python train.py --n_kv_head=13 --vocab_size=37467 --activation="gelu" --qk_norm=false --parallel_block=false --init_std_up=0.0188 --optimizer="adam_variant" --beta2=0.95 --grad_clip=1.0 --decay_shape="linear" --final_lr_fraction=0.0 --batch_tokens=131072 --doc_mask=true --train_tokens=1080000000 --dataset="wikipedia_en"
MLP neurons of a small language model. Each row is named by its layer, matrix (down: output weights) and neuron, and shows model dimensions 480-607. Each number is 200 + 40 x the weight over its row's rms, rounded and kept within 0 to 999.
After each neuron's rows, "fires before" lists the tokens most often just after its 100 highest values on Wikipedia text that the model never trained on.

L12.down2032,222,245,192,197,230,194,232,221,184,159,198,165,165,210,155,180,218,229,201,154,194,189,224,190,263,271,142,246,202,238,180,231,153,233,263,207,191,233,262,197,162,220,250,258,180,218,213,227,176,199,203,258,191,184,220,218,234,245,166,259,206,226,232,171,259,217,187,151,134,193,143,184,193,198,134,212,295,193,186,219,193,199,222,199,177,195,188,192,198,189,155,176,215,202,198,250,188,203,260,216,242,226,139,123,246,228,153,226,237,184,99,244,177,219,208,132,233,193,117,265,263,173,195,153,186,235,273,160
fires before: "2", "3", "1"

L12.down1546,179,238,207,190,195,215,197,238,192,210,206,245,159,204,197,174,126,236,256,191,203,237,253,162,201,141,151,177,233,242,190,192,181,239,202,177,111,266,152,196,193,208,184,176,204,179,202,202,162,175,272,183,180,272,280,204,198,245,216,224,276,202,151,159,191,185,182,142,216,176,154,140,149,126,204,217,194,190,254,218,181,188,204,287,155,162,173,180,308,226,138,262,208,218,224,220,196,188,245,186,198,216,199,107,216,211,154,222,221,191,161,264,256,211,204,211,201,219,192,218,114,228,165,258,157,189,216,236
fires before: "5", "4", "3"

L12.down515,247,168,165,176,165,249,209,206,184,205,194,192,181,125,185,207,0,172,208,212,200,263,226,211,186,208,204,187,198,185,152,201,236,276,205,191,156,221,204,192,241,232,174,215,247,127,234,192,286,235,229,126,175,253,194,133,232,217,245,78,231,177,248,167,209,199,191,187,190,197,217,253,203,219,184,208,172,213,179,240,218,248,189,164,263,239,227,167,181,204,190,235,175,133,187,212,195,235,188,190,158,206,220,216,187,212,219,182,213,181,234,173,171,196,203,200,171,220,226,193,237,192,187,227,250,202,193,196
fires before: "\n", "H"

L12.down18,193,244,278,191,221,299,226,247,218,167,171,261,197,206,234,144,207,165,154,199,167,204,172,164,191,217,102,222,249,221,185,199,125,276,181,218,173,147,278,139,195,196,258,228,206,211,164,247,210,158,200,240,194,139,209,194,260,163,185,231,167,206,217,202,222,208,226,154,187,201,145,114,151,187,142,168,209,161,216,215,227,177,168,223,148,231,112,199,190,266,98,273,191,225,185,200,240,197,305,156,242,196,221,199,217,296,120,174,178,142,141,267,193,253,261,175,208,211,223,199,165,217,212,87,229,213,242,200
fires before: "3", "2", "0"

L12.down427,211,278,217,254,193,236,170,185,208,184,185,166,226,200,296,196,197,211,216,77,233,185,269,156,184,183,199,183,156,223,216,215,220,159,268,229,184,163,249,245,187,166,190,208,132,143,203,152,213,223,170,225,213,153,199,269,127,165,243,214,209,177,195,158,187,249,99,175,208,276,207,185,210,218,224,238,222,204,152,194,192,184,172,150,264,240,174,172,143,213,183,218,197,78,143,235,238,123,192,170,196,201,197,196,215,85,188,173,193,245,149,185,92,173,235,138,159,142,196,247,239,224,177,230,214,217,128,205
fires before: "4", "5", "6", "-", " century", " and"

L12.down1251,217,203,230,162,260,160,174,185,168,231,196,190,185,210,252,218,224,233,236,204,223,232,213,187,211,136,204,183,176,128,235,220,210,144,202,214,188,178,140,207,157,155,150,232,269,161,203,212,192,289,172,170,140,202,279,131,232,242,230,200,278,216,240,132,275,175,197,188,217,236,157,174,238,162,148,164,203,262,203,195,192,150,242,207,195,239,175,131,187,197,171,191,225,208,244,208,191,235,205,198,223,220,296,234,168,103,193,199,259,247,150,204,230,231,173,275,229,215,180,183,158,179,101,201,150,125,255,153
fires before: " |", "4", "th", "3", "7"

L12.down2064,249,192,205,185,185,215,186,168,304,216,213,182,228,172,254,143,302,153,178,200,158,198,191,260,275,185,218,233,178,230,70,238,239,201,257,206,137,189,203,157,168,248,223,221,247,251,202,236,183,211,201,173,258,178,221,195,186,184,226,224,238,174,185,207,200,264,152,254,141,204,153,288,110,192,227,169,253,224,176,142,193,111,195,131,157,262,263,167,161,200,199,209,297,215,200,218,151,134,229,215,196,228,195,158,159,143,212,211,278,169,211,168,191,233,251,200,192,165,147,202,225,252,237,204,178,250,254,196
fires before: "2", "1", "3", "4", "5", "0"

L12.down796,196,200,199,201,158,214,180,144,73,157,202,178,146,195,183,167,247,231,178,215,241,183,210,184,218,264,234,176,138,191,192,192,232,267,216,173,190,268,220,223,189,203,280,237,175,167,218,136,183,210,173,184,143,247,186,261,269,278,223,218,192,243,152,236,226,171,171,91,196,269,249,200,199,164,242,173,181,217,266,238,214,191,183,177,175,128,200,118,127,234,143,196,131,123,222,182,246,203,199,203,180,203,265,142,166,256,258,250,171,160,177,200,192,204,227,143,254,268,217,188,229,171,150,192,254,259,265,184
fires before: "5", "4", "3", "1", "0", "2"

L12.down638,226,182,234,240,211,213,230,165,232,227,165,190,154,200,155,210,132,143,193,231,102,177,149,262,152,137,211,178,152,256,245,111,141,168,106,178,132,263,206,205,127,280,217,148,155,155,257,118,229,194,179,263,206,229,267,263,188,146,180,199,220,217,131,177,236,155,208,150,181,153,147,166,260,265,110,190,228,260,165,285,200,141,174,149,223,88,198,239,294,235,192,217,218,161,179,210,166,217,129,243,211,198,195,231,244,234,188,173,210,204,174,216,149,249,219,125,234,194,202,172,181,129,147,208,163,213,210,268
fires before: "0", "2"

L12.down1218,166,187,181,174,202,256,143,212,269,195,206,213,189,181,258,232,113,254,158,199,230,178,197,217,144,194,173,165,272,213,247,217,206,185,215,201,308,211,248,154,211,198,179,183,195,203,196,230,166,184,201,205,202,199,177,206,180,169,150,268,192,213,121,205,209,232,229,183,188,209,136,145,185,240,190,192,195,219,226,207,173,272,221,185,201,222,215,158,270,157,142,198,202,230,190,285,214,226,183,207,188,159,233,225,216,274,232,243,229,194,179,261,221,276,142,170,232,208,203,182,185,128,128,189,217,202,179,180
fires before: "1", "2", "6", "4", "3", "8"

L12.down800,168,266,200,195,172,218,213,265,207,238,225,146,205,153,167,194,220,208,162,137,195,221,210,221,247,271,212,162,220,252,224,194,205,311,221,248,139,209,205,198,209,228,243,161,199,208,172,199,159,199,187,196,217,205,196,204,219,274,240,162,138,223,168,241,202,185,195,100,208,217,151,137,266,193,76,199,225,200,135,209,193,185,254,226,144,203,84,232,153,147,143,137,223,246,221,162,242,234,227,227,232,168,221,186,241,207,131,252,209,197,121,190,177,205,205,233,171,159,155,161,225,176,148,167,166,181,208,187
fires before: "2", "1", "3", " |"

L12.down1967,177,175,255,170,127,83,133,127,230,199,170,226,207,259,271,196,262,229,164,257,272,168,232,243,298,247,225,231,133,185,153,207,139,133,168,222,181,215,223,234,230,219,179,144,238,205,186,252,129,216,255,156,223,204,258,188,164,197,165,187,254,177,226,240,189,301,204,201,228,167,235,244,226,259,222,159,133,204,243,208,169,197,189,161,206,258,207,175,205,205,212,210,215,193,199,127,222,280,223,273,154,146,174,172,180,99,238,233,200,185,162,213,184,175,128,199,124,178,211,211,281,185,201,178,157,184,247,131
fires before: "5", "1", "6", "9"

L12.down642,185,151,199,166,224,202,190,285,223,213,83,137,239,107,172,188,149,179,210,231,185,212,138,219,256,163,193,190,241,234,290,135,283,144,162,172,213,168,226,274,189,123,255,157,242,210,175,201,169,172,193,227,268,178,249,158,185,191,166,210,191,250,132,223,264,236,181,213,210,251,161,173,207,219,203,167,218,236,194,158,232,255,198,216,172,219,144,189,198,170,224,201,196,161,236,244,173,176,192,217,195,187,255,246,214,237,208,133,237,193,180,207,193,237,226,139,216,146,237,224,227,256,147,203,208,158,228,148
fires before: "8", "7", "9", "0", "6", "5"

L12.down283,182,209,178,123,202,202,206,208,209,174,240,163,106,197,189,191,131,154,179,216,258,179,186,232,195,146,125,184,142,211,260,156,224,242,209,150,160,197,207,206,150,221,165,180,196,147,215,248,168,258,168,203,231,185,212,210,224,167,240,278,222,165,169,227,178,248,180,180,215,176,162,168,215,206,164,213,186,193,150,194,127,167,183,203,225,217,196,285,265,231,235,180,188,154,177,189,214,245,224,259,219,241,143,170,223,173,205,230,222,192,222,247,198,176,164,133,181,225,224,126,207,172,245,173,222,219,251,272
fires before: "0", "5"

L12.down693,174,163,247,163,248,166,177,227,203,191,0,189,195,89,209,181,204,237,157,155,198,177,180,266,176,217,237,169,277,246,199,199,253,279,218,163,236,186,222,163,179,193,217,146,224,229,258,256,161,206,197,210,149,230,170,186,263,194,178,133,211,242,193,190,206,221,212,155,209,251,191,290,222,193,204,122,227,183,177,224,185,263,169,194,165,198,247,182,229,163,252,232,210,231,195,221,148,246,189,234,171,158,164,254,247,191,198,168,242,238,188,224,196,216,134,221,240,249,195,147,244,194,175,172,194,171,267,209
fires before: "2", "0", "7", "1", "9"

L12.down1071,235,164,207,162,206,198,232,178,254,211,189,163,224,192,232,257,3,256,211,195,208,206,178,232,200,170,245,131,225,177,132,159,249,291,181,205,179,237,174,250,171,209,208,209,234,213,171,226,234,214,194,180,223,252,216,177,216,220,236,99,145,291,257,156,180,153,230,208,107,130,212,236,231,174,197,208,116,184,186,132,197,227,167,198,193,212,194,217,202,189,166,215,190,178,182,210,180,195,196,163,154,184,171,268,219,229,211,194,214,230,204,222,162,201,172,208,341,199,246,171,158,252,213,176,170,194,220,185
fires before: "\n", "et"

L12.down1585,183,239,227,178,221,210,208,171,291,166,194,182,199,150,193,227,0,239,161,201,209,167,182,269,173,192,214,210,190,185,124,159,191,205,171,209,178,234,216,178,183,237,199,195,195,134,222,255,232,152,226,149,210,177,149,193,224,193,249,74,255,189,226,195,175,156,195,215,193,203,194,218,170,193,183,212,217,196,220,164,165,191,179,212,182,152,249,148,200,227,213,186,213,189,210,212,156,165,180,199,186,235,223,215,178,206,212,212,188,177,172,194,186,224,196,223,166,249,185,192,170,212,186,220,179,203,216,181
fires before: "\n"

L12.down700,142,247,150,252,244,248,202,138,197,194,169,199,198,195,186,170,180,134,204,217,305,194,290,195,305,250,252,206,196,230,216,198,214,254,170,166,208,244,269,175,262,156,182,186,191,197,180,153,160,197,250,249,247,231,200,204,191,230,156,234,180,238,193,168,157,244,205,169,243,237,198,173,206,189,104,177,198,195,227,242,223,161,246,196,217,166,216,206,200,237,178,119,141,211,213,202,261,143,165,179,231,178,198,207,152,277,178,125,194,113,172,261,197,158,168,173,170,201,242,99,196,180,202,230,190,176,250,186
fires before: "4", "2", "5", "0", "1", "3"

L12.down592,248,231,178,225,158,301,197,187,234,155,207,186,224,199,173,143,207,164,112,156,208,193,254,194,169,196,172,224,182,281,248,143,178,209,185,157,188,207,213,230,198,178,201,246,251,159,183,205,177,213,169,171,184,215,149,241,260,173,282,255,143,213,176,160,254,170,119,174,227,209,176,125,166,208,176,265,168,100,239,187,230,212,213,225,207,217,278,208,209,216,191,180,169,189,208,227,147,183,176,183,234,239,259,212,214,222,170,205,178,183,148,260,232,194,172,256,225,186,200,170,229,180,217,202,254,230,203,180
fires before: "2", "3", "1", "iya", "ardy"

L12.down629,241,161,248,204,168,175,164,212,236,221,95,152,156,152,196,154,252,194,290,200,217,237,218,228,226,181,193,163,241,209,293,268,187,235,226,192,175,203,189,269,196,256,229,210,237,174,232,184,186,218,225,224,202,208,199,225,218,209,236,243,207,249,191,165,217,233,214,197,111,148,173,236,155,211,204,193,237,254,190,167,201,140,133,95,210,223,165,187,209,159,200,253,145,153,274,260,228,144,226,182,158,181,104,234,259,160,180,227,134,228,250,209,193,215,204,165,192,153,164,208,195,213,235,170,209,206,221,167
fires before: "5", "7", "0", "8", "2", "6"

L12.down680,194,268,204,205,118,189,202,169,167,245,228,217,268,157,217,171,130,233,249,238,229,197,195,209,220,156,237,252,238,213,196,113,160,193,171,245,245,217,253,255,158,189,226,196,238,99,182,215,115,120,203,207,166,161,235,224,181,207,127,235,255,201,167,152,257,185,193,233,197,190,177,229,191,257,225,234,184,202,185,128,204,140,233,211,168,221,178,189,218,180,220,257,229,224,198,179,159,149,194,150,141,218,213,263,213,219,202,138,186,276,168,262,178,220,180,240,208,179,276,241,203,215,169,178,193,247,209,216
fires before: "9", "8", "7", "5"

L12.down809,203,199,260,167,168,200,215,185,217,172,255,227,218,121,203,233,168,228,131,205,177,186,186,171,226,185,166,151,221,241,228,183,289,231,195,215,194,133,229,262,148,134,210,268,173,249,266,178,223,126,198,227,187,192,220,242,223,171,249,238,245,223,188,157,174,197,232,189,298,232,253,227,198,240,180,202,224,176,211,208,234,243,225,273,167,153,196,181,208,124,216,157,134,167,245,191,238,150,224,91,203,169,160,168,224,252,206,285,194,157,197,191,210,357,185,201,230,180,259,125,168,200,254,164,256,163,206,233
fires before: "1", "2", "3", "4", "7", "5"

L12.down165,121,226,188,193,261,267,256,205,192,212,148,219,233,179,212,169,265,200,214,174,191,165,140,213,220,237,207,230,197,202,218,164,162,211,179,263,209,216,113,172,178,222,224,189,194,137,269,165,112,270,229,175,224,230,217,168,148,220,148,127,187,192,193,220,187,154,217,242,251,252,191,160,184,188,160,191,187,224,255,229,216,178,215,162,198,180,169,147,210,206,183,108,164,219,168,156,276,214,240,139,232,217,199,197,175,202,132,227,157,165,176,186,187,143,210,203,176,174,230,219,171,241,229,216,185,190,214,200
fires before: "–", " |", "4", "-"

L12.down1882,130,225,212,291,230,218,254,220,244,237,0,218,189,147,211,234,156,190,240,241,192,203,184,221,191,186,167,158,271,160,202,195,205,225,176,197,154,132,190,255,205,166,189,135,213,234,230,172,170,191,170,205,182,235,182,253,234,192,247,184,177,211,232,176,184,183,216,140,184,163,131,230,255,182,190,232,262,217,244,228,174,211,107,148,180,218,146,190,261,219,170,192,205,184,215,190,267,114,189,258,166,153,167,227,200,174,138,178,182,187,198,199,191,161,198,247,202,183,155,166,228,191,129,238,168,163,236,190
fires before: "1", "2", "ce", "3"

L12.down9,213,194,252,168,254,163,138,191,282,199,0,251,192,167,196,234,124,199,142,230,262,202,139,148,206,156,231,166,175,180,223,177,206,202,156,259,195,183,256,193,224,256,203,152,226,192,201,212,198,148,171,237,225,250,249,186,225,214,274,122,227,195,176,228,208,186,208,178,218,181,214,274,164,198,205,242,213,207,244,219,209,165,224,190,250,227,157,196,252,216,291,170,217,194,216,220,189,183,201,244,203,265,160,249,198,188,212,250,155,235,139,192,229,204,204,187,195,165,144,217,178,155,187,225,186,204,189,197
fires before: "1", "2", "4", "8", "9"

L12.down254,184,179,166,169,202,158,269,254,205,173,184,215,191,108,189,210,2,199,247,153,192,259,204,175,216,229,232,261,172,175,161,160,200,218,180,226,249,222,167,214,233,184,169,235,223,208,230,218,132,238,210,182,177,181,206,236,261,229,222,186,151,126,230,168,209,157,175,144,272,248,224,192,228,198,228,220,200,130,240,131,205,171,205,201,186,171,194,218,186,151,256,131,172,194,201,208,178,190,182,146,228,216,201,231,181,146,181,212,187,181,212,166,116,188,217,175,180,163,177,165,253,211,179,199,164,181,255,203
fires before: ":", "\n", "|", " ", ")", " |"

L12.down1308,170,212,152,219,211,208,210,230,177,182,223,162,238,136,181,163,153,209,213,237,268,164,180,286,267,147,174,181,167,218,207,191,178,202,217,198,215,255,252,227,229,227,226,260,205,190,169,176,215,150,240,170,169,248,192,253,163,239,230,180,226,215,161,145,182,357,256,203,183,215,189,103,227,171,230,165,147,162,219,189,199,233,190,235,223,231,225,166,286,219,178,213,156,167,181,280,202,217,210,142,207,186,221,195,149,121,213,198,226,173,204,233,164,304,167,170,137,215,173,193,263,176,165,220,143,243,184,167
fires before: "4", "3", "5", "2", "8", "9"

L12.down137,170,308,166,256,226,258,232,237,168,159,220,230,157,215,241,140,207,147,203,207,257,267,180,190,203,249,193,130,195,173,182,186,228,290,168,198,242,220,220,172,211,193,233,179,178,166,173,149,205,179,220,214,277,228,257,171,227,205,180,183,151,189,194,222,179,235,241,42,202,268,157,150,178,186,132,179,164,178,221,325,161,183,207,210,195,200,207,200,176,282,151,221,183,224,210,208,261,224,301,194,223,192,136,142,194,184,136,217,181,188,197,196,275,209,175,179,166,253,137,228,195,175,166,224,145,225,216,178
fires before: "5", "0", "2", "4", "3", "1"

L12.down666,219,188,223,244,143,246,183,207,207,125,147,194,226,143,190,164,109,261,222,104,269,142,214,191,222,194,192,194,238,161,168,200,162,188,209,175,234,219,197,234,182,188,253,185,179,283,130,221,235,206,220,183,209,250,196,220,173,227,167,175,238,129,121,182,190,195,216,183,131,251,217,143,196,155,200,169,105,217,191,227,243,317,150,254,180,197,177,207,265,217,273,238,250,218,276,162,163,264,105,168,194,200,139,217,151,234,205,241,205,106,285,247,212,243,162,151,187,187,223,153,169,231,164,215,244,244,209,255
fires before: "8", "7", "2", "5", "6", "1"

L12.down2052,200,144,234,269,211,165,208,208,150,215,174,161,188,137,248,215,150,205,302,234,240,223,271,286,179,222,218,130,210,186,128,134,210,164,231,229,232,142,153,152,196,119,248,167,250,133,265,162,269,206,184,208,216,281,214,139,249,176,246,220,200,178,199,213,208,225,258,220,165,219,181,193,178,258,137,241,160,196,228,178,313,223,154,198,187,245,232,174,169,201,231,284,183,125,213,242,162,122,230,169,242,206,184,198,203,188,248,164,236,220,234,210,238,169,137,192,185,83,177,249,169,171,158,213,245,189,201,159
fires before: "–", "0", "th", "1", " on", "2"

L12.down485,207,135,147,187,156,199,224,243,164,201,175,229,266,200,215,185,163,219,225,230,197,182,179,216,237,172,272,195,216,193,166,176,131,213,239,290,196,268,165,205,201,154,254,240,190,248,158,189,170,208,289,266,173,145,234,210,132,112,219,151,190,259,228,192,203,119,215,119,166,191,191,158,225,254,96,222,170,178,178,213,223,204,208,219,185,191,185,180,220,266,261,207,193,190,226,263,223,162,199,194,162,188,197,212,197,216,191,218,151,191,212,185,145,179,177,164,241,201,239,135,153,185,160,192,196,175,119,281
fires before: "4", "1", "0", "3", "5", "2"

L12.down814,189,254,186,239,196,231,205,183,289,188,203,144,259,133,227,185,162,133,198,190,214,216,196,229,235,158,193,218,142,309,204,172,106,237,207,190,185,175,152,137,220,201,143,281,184,114,190,216,193,213,200,254,263,222,191,253,297,197,218,164,166,223,177,221,185,215,181,167,193,179,212,154,190,244,169,265,226,192,215,167,220,155,210,207,181,170,191,196,183,188,231,215,167,220,154,281,119,180,214,173,232,177,168,189,181,112,181,209,227,108,189,186,165,270,184,165,205,200,141,226,189,172,195,191,155,187,286,101
fires before: "0", "1", "2", "S", "5", "4"

L12.down2365,174,222,235,195,231,220,248,192,255,171,179,265,199,173,136,125,243,233,196,159,257,198,153,211,165,254,164,224,155,274,212,237,257,247,149,279,223,190,217,247,145,206,339,180,206,217,195,116,207,240,206,221,168,218,208,195,219,213,175,185,132,157,187,311,240,221,177,153,210,268,215,159,201,225,148,132,204,209,235,195,126,241,247,175,215,133,142,174,220,266,217,243,150,182,168,165,257,162,309,177,231,204,227,160,147,185,152,238,149,220,129,203,267,263,251,199,161,212,233,219,256,160,209,213,188,206,192,134
fires before: "2", "1", " "

L12.down2130,187,166,204,186,134,230,129,232,189,224,208,212,184,184,231,154,302,247,195,181,236,276,148,197,202,285,271,208,169,251,253,176,140,189,146,170,254,178,249,173,201,239,245,178,192,263,152,247,181,171,262,145,180,271,206,243,167,260,204,179,232,191,180,199,168,200,326,190,232,192,150,210,207,206,196,140,133,198,180,219,249,259,213,121,235,178,175,195,209,222,219,232,217,213,267,174,262,190,192,241,218,180,132,141,242,198,160,156,126,157,139,213,221,262,281,193,156,196,166,186,240,161,225,238,141,213,180,191
fires before: "1", "2", "3", "4", "8", "5"

L12.down415,252,223,235,187,199,110,206,175,199,213,86,213,235,188,274,221,186,267,161,198,236,243,194,163,185,156,215,241,231,160,217,254,156,190,226,314,183,192,198,206,206,231,193,133,180,245,152,199,177,186,172,141,180,221,201,238,229,231,230,154,242,171,176,195,165,189,259,195,242,156,188,217,147,166,211,197,113,267,247,213,176,197,205,185,200,265,116,178,175,163,219,193,149,246,200,160,176,197,183,191,165,255,154,242,163,193,208,178,217,197,116,206,213,218,200,162,121,208,144,216,194,140,227,266,229,149,190,210
fires before: "2", "1", "3", "4", "8", "6"

L12.down1594,191,185,166,222,238,195,162,195,187,174,139,124,262,173,229,227,212,217,216,211,205,200,205,170,236,230,149,225,216,154,232,215,213,220,244,240,208,154,165,228,203,240,253,266,206,209,240,192,205,235,271,227,199,223,219,211,260,168,231,194,217,160,182,184,241,140,255,248,175,210,184,143,187,157,258,211,163,184,173,254,186,197,151,198,146,249,156,199,214,203,181,205,192,163,119,165,202,187,181,184,239,206,201,271,194,147,193,169,191,218,205,289,220,179,243,137,119,195,251,232,212,256,210,211,289,213,162,197
fires before: ",", " and"

L12.down1851,131,131,221,273,243,281,156,250,230,198,209,159,181,202,196,228,208,211,166,119,220,138,184,286,235,153,199,277,165,210,83,215,175,174,168,180,184,197,192,277,217,275,188,222,166,125,198,148,300,222,158,144,192,197,306,181,258,224,208,150,203,181,258,230,223,222,259,151,234,157,192,171,243,187,231,185,211,184,249,212,179,204,243,187,153,171,206,186,201,176,147,108,144,142,139,132,225,166,161,235,234,151,147,167,175,197,219,254,218,285,198,210,256,125,245,178,142,151,228,201,231,202,157,240,34,218,202,268
fires before: "–", " (", "-"

L12.down2151,107,204,170,184,238,218,198,233,204,193,137,136,168,170,198,186,91,250,200,230,233,195,183,189,290,144,237,239,167,204,180,132,199,206,201,205,262,128,215,200,214,169,182,226,167,221,213,168,264,163,202,204,227,214,256,206,244,225,169,252,197,269,184,178,236,303,132,187,240,273,213,141,168,178,203,162,126,226,151,203,134,200,207,141,158,208,203,142,212,150,192,222,132,250,143,225,210,196,123,191,253,138,236,219,229,157,172,192,187,236,143,234,202,252,199,143,176,233,193,165,228,231,204,244,139,198,227,142
fires before: "1", "0", "2", "5", "7"

L12.down912,179,165,115,128,207,220,229,213,192,202,156,120,152,167,251,147,118,234,219,190,272,187,228,177,275,225,245,203,151,209,194,192,282,201,163,167,198,232,211,176,188,208,219,172,207,164,169,236,215,231,211,257,224,212,223,187,195,264,181,171,190,192,202,192,161,367,184,169,230,183,223,144,228,230,254,167,129,195,175,244,273,177,212,157,152,180,169,198,240,199,182,217,207,197,242,132,217,195,128,272,225,143,166,177,218,202,189,204,205,158,193,254,152,209,215,192,167,244,221,172,196,285,250,221,162,212,235,165
fires before: "3", "4", "7", "2", "6", "8"

L12.down1789,171,198,220,159,221,180,192,234,228,232,229,178,167,164,163,215,189,191,196,169,249,233,180,168,243,173,196,269,141,179,207,212,166,216,169,188,285,136,324,86,182,233,231,218,179,137,217,234,206,292,213,222,275,133,121,176,239,282,253,195,218,233,158,182,226,192,224,181,161,237,149,219,189,236,224,209,254,222,184,141,245,172,160,224,125,187,162,221,181,284,164,127,240,105,129,196,165,158,270,192,214,184,156,144,224,266,196,203,163,154,174,275,155,259,254,188,189,181,234,250,219,188,177,172,183,199,209,192
fires before: "3", "2", "4"

L12.down425,233,227,221,205,146,177,218,151,209,120,0,236,266,40,186,163,214,148,243,180,216,207,160,227,187,233,177,195,240,189,183,190,167,225,213,255,243,276,242,208,157,261,208,124,179,257,139,224,169,163,247,190,173,146,305,207,158,227,186,156,238,183,222,194,167,152,219,159,190,184,189,158,224,183,144,202,174,227,232,219,240,172,199,270,187,225,203,234,185,144,175,227,238,257,203,176,187,170,252,210,184,241,170,148,200,170,231,218,243,221,221,220,176,265,170,182,219,209,235,176,164,197,177,253,191,203,259,232
fires before: "1", "2", "3", "4", "5"

L12.down904,183,202,172,205,238,224,217,199,202,169,174,255,267,221,221,210,241,226,218,241,202,248,212,265,250,258,164,236,182,181,150,212,251,243,285,194,163,197,154,183,167,209,220,242,155,213,147,168,202,115,149,201,220,230,240,166,230,204,242,205,195,234,225,190,124,308,225,268,185,180,171,199,202,255,221,222,220,181,224,202,196,224,132,147,182,249,236,242,199,245,230,254,229,164,207,249,195,213,197,217,171,199,143,179,208,188,220,225,239,188,192,220,179,209,195,158,191,211,193,210,210,169,228,206,159,247,209,184
fires before: "0", "1", "4", "8", "5", "7"

L12.down723,162,277,218,210,221,180,255,176,220,240,160,302,225,195,200,237,118,82,216,221,274,169,234,260,156,183,318,175,223,189,195,201,193,219,176,274,157,181,126,264,169,91,200,106,226,196,213,154,164,189,206,246,237,184,230,158,158,146,200,154,209,178,210,228,271,144,225,180,199,123,242,244,193,156,171,171,203,246,232,212,169,225,194,242,218,261,210,235,212,151,258,199,147,185,177,203,160,169,265,178,199,165,148,167,207,158,154,189,242,312,179,102,209,148,237,221,185,199,213,222,229,175,211,213,237,240,117,228
fires before: "1", "8", "9", "2"

L12.down489,229,142,177,111,182,151,163,168,214,145,139,168,132,151,132,235,185,213,152,219,225,191,165,298,200,167,156,205,216,255,306,166,111,149,140,219,212,197,157,204,132,201,163,223,213,155,171,187,284,185,193,207,195,179,197,222,225,196,133,249,203,251,150,172,221,253,220,168,252,181,202,140,174,161,174,246,166,210,218,180,209,264,162,213,197,161,173,218,138,218,173,168,167,206,187,188,215,225,161,192,306,226,192,201,165,220,240,259,184,142,163,214,222,236,170,106,234,180,181,175,201,264,248,193,131,229,187,192
fires before: "3", "2", "9", "6", "4", "5"

L12.down1597,184,180,213,263,259,212,217,260,274,173,128,247,173,227,190,194,239,215,142,178,159,116,173,281,141,268,202,151,219,193,156,235,234,250,202,221,170,228,153,227,212,281,251,195,280,270,198,216,197,179,200,144,174,231,229,226,264,228,191,164,237,208,205,275,233,222,177,166,203,192,152,203,228,149,147,260,182,253,214,159,133,148,218,181,205,170,179,116,194,227,127,180,194,200,164,245,280,178,201,232,271,200,185,174,226,229,166,174,243,176,185,213,169,198,197,166,223,193,170,202,200,134,248,169,167,247,222,247
fires before: "2", "1"

L12.down1718,169,189,195,163,160,154,215,207,195,187,142,190,189,113,269,210,179,236,275,216,204,186,178,167,222,175,191,184,208,196,250,196,256,208,119,206,195,158,136,258,152,238,192,243,209,204,225,272,193,186,237,268,179,204,122,199,162,254,193,209,231,134,123,212,119,254,209,194,219,239,244,163,161,236,199,150,207,192,164,272,176,207,231,215,212,140,199,196,283,196,225,132,184,210,232,251,196,228,216,192,245,166,223,256,233,161,219,204,227,196,176,239,196,230,192,172,260,220,233,182,200,221,203,184,235,249,218,194
fires before: "0", "1", "2", "4", "3", "5"

L12.down312,217,179,233,174,197,212,226,143,192,158,149,200,181,222,196,208,65,226,229,222,189,231,220,211,195,227,228,187,160,246,173,184,111,195,188,254,195,249,187,263,169,155,188,182,193,206,175,251,189,252,222,154,164,165,296,245,244,219,223,197,152,197,227,158,205,141,275,255,192,193,164,227,199,202,208,233,177,214,260,210,147,172,125,195,186,171,109,213,181,202,177,178,196,197,204,218,242,173,209,203,189,184,206,179,183,156,229,186,164,185,209,223,207,200,169,212,191,174,248,184,220,292,231,138,189,210,311,166
fires before: "|", ".", ":", ";"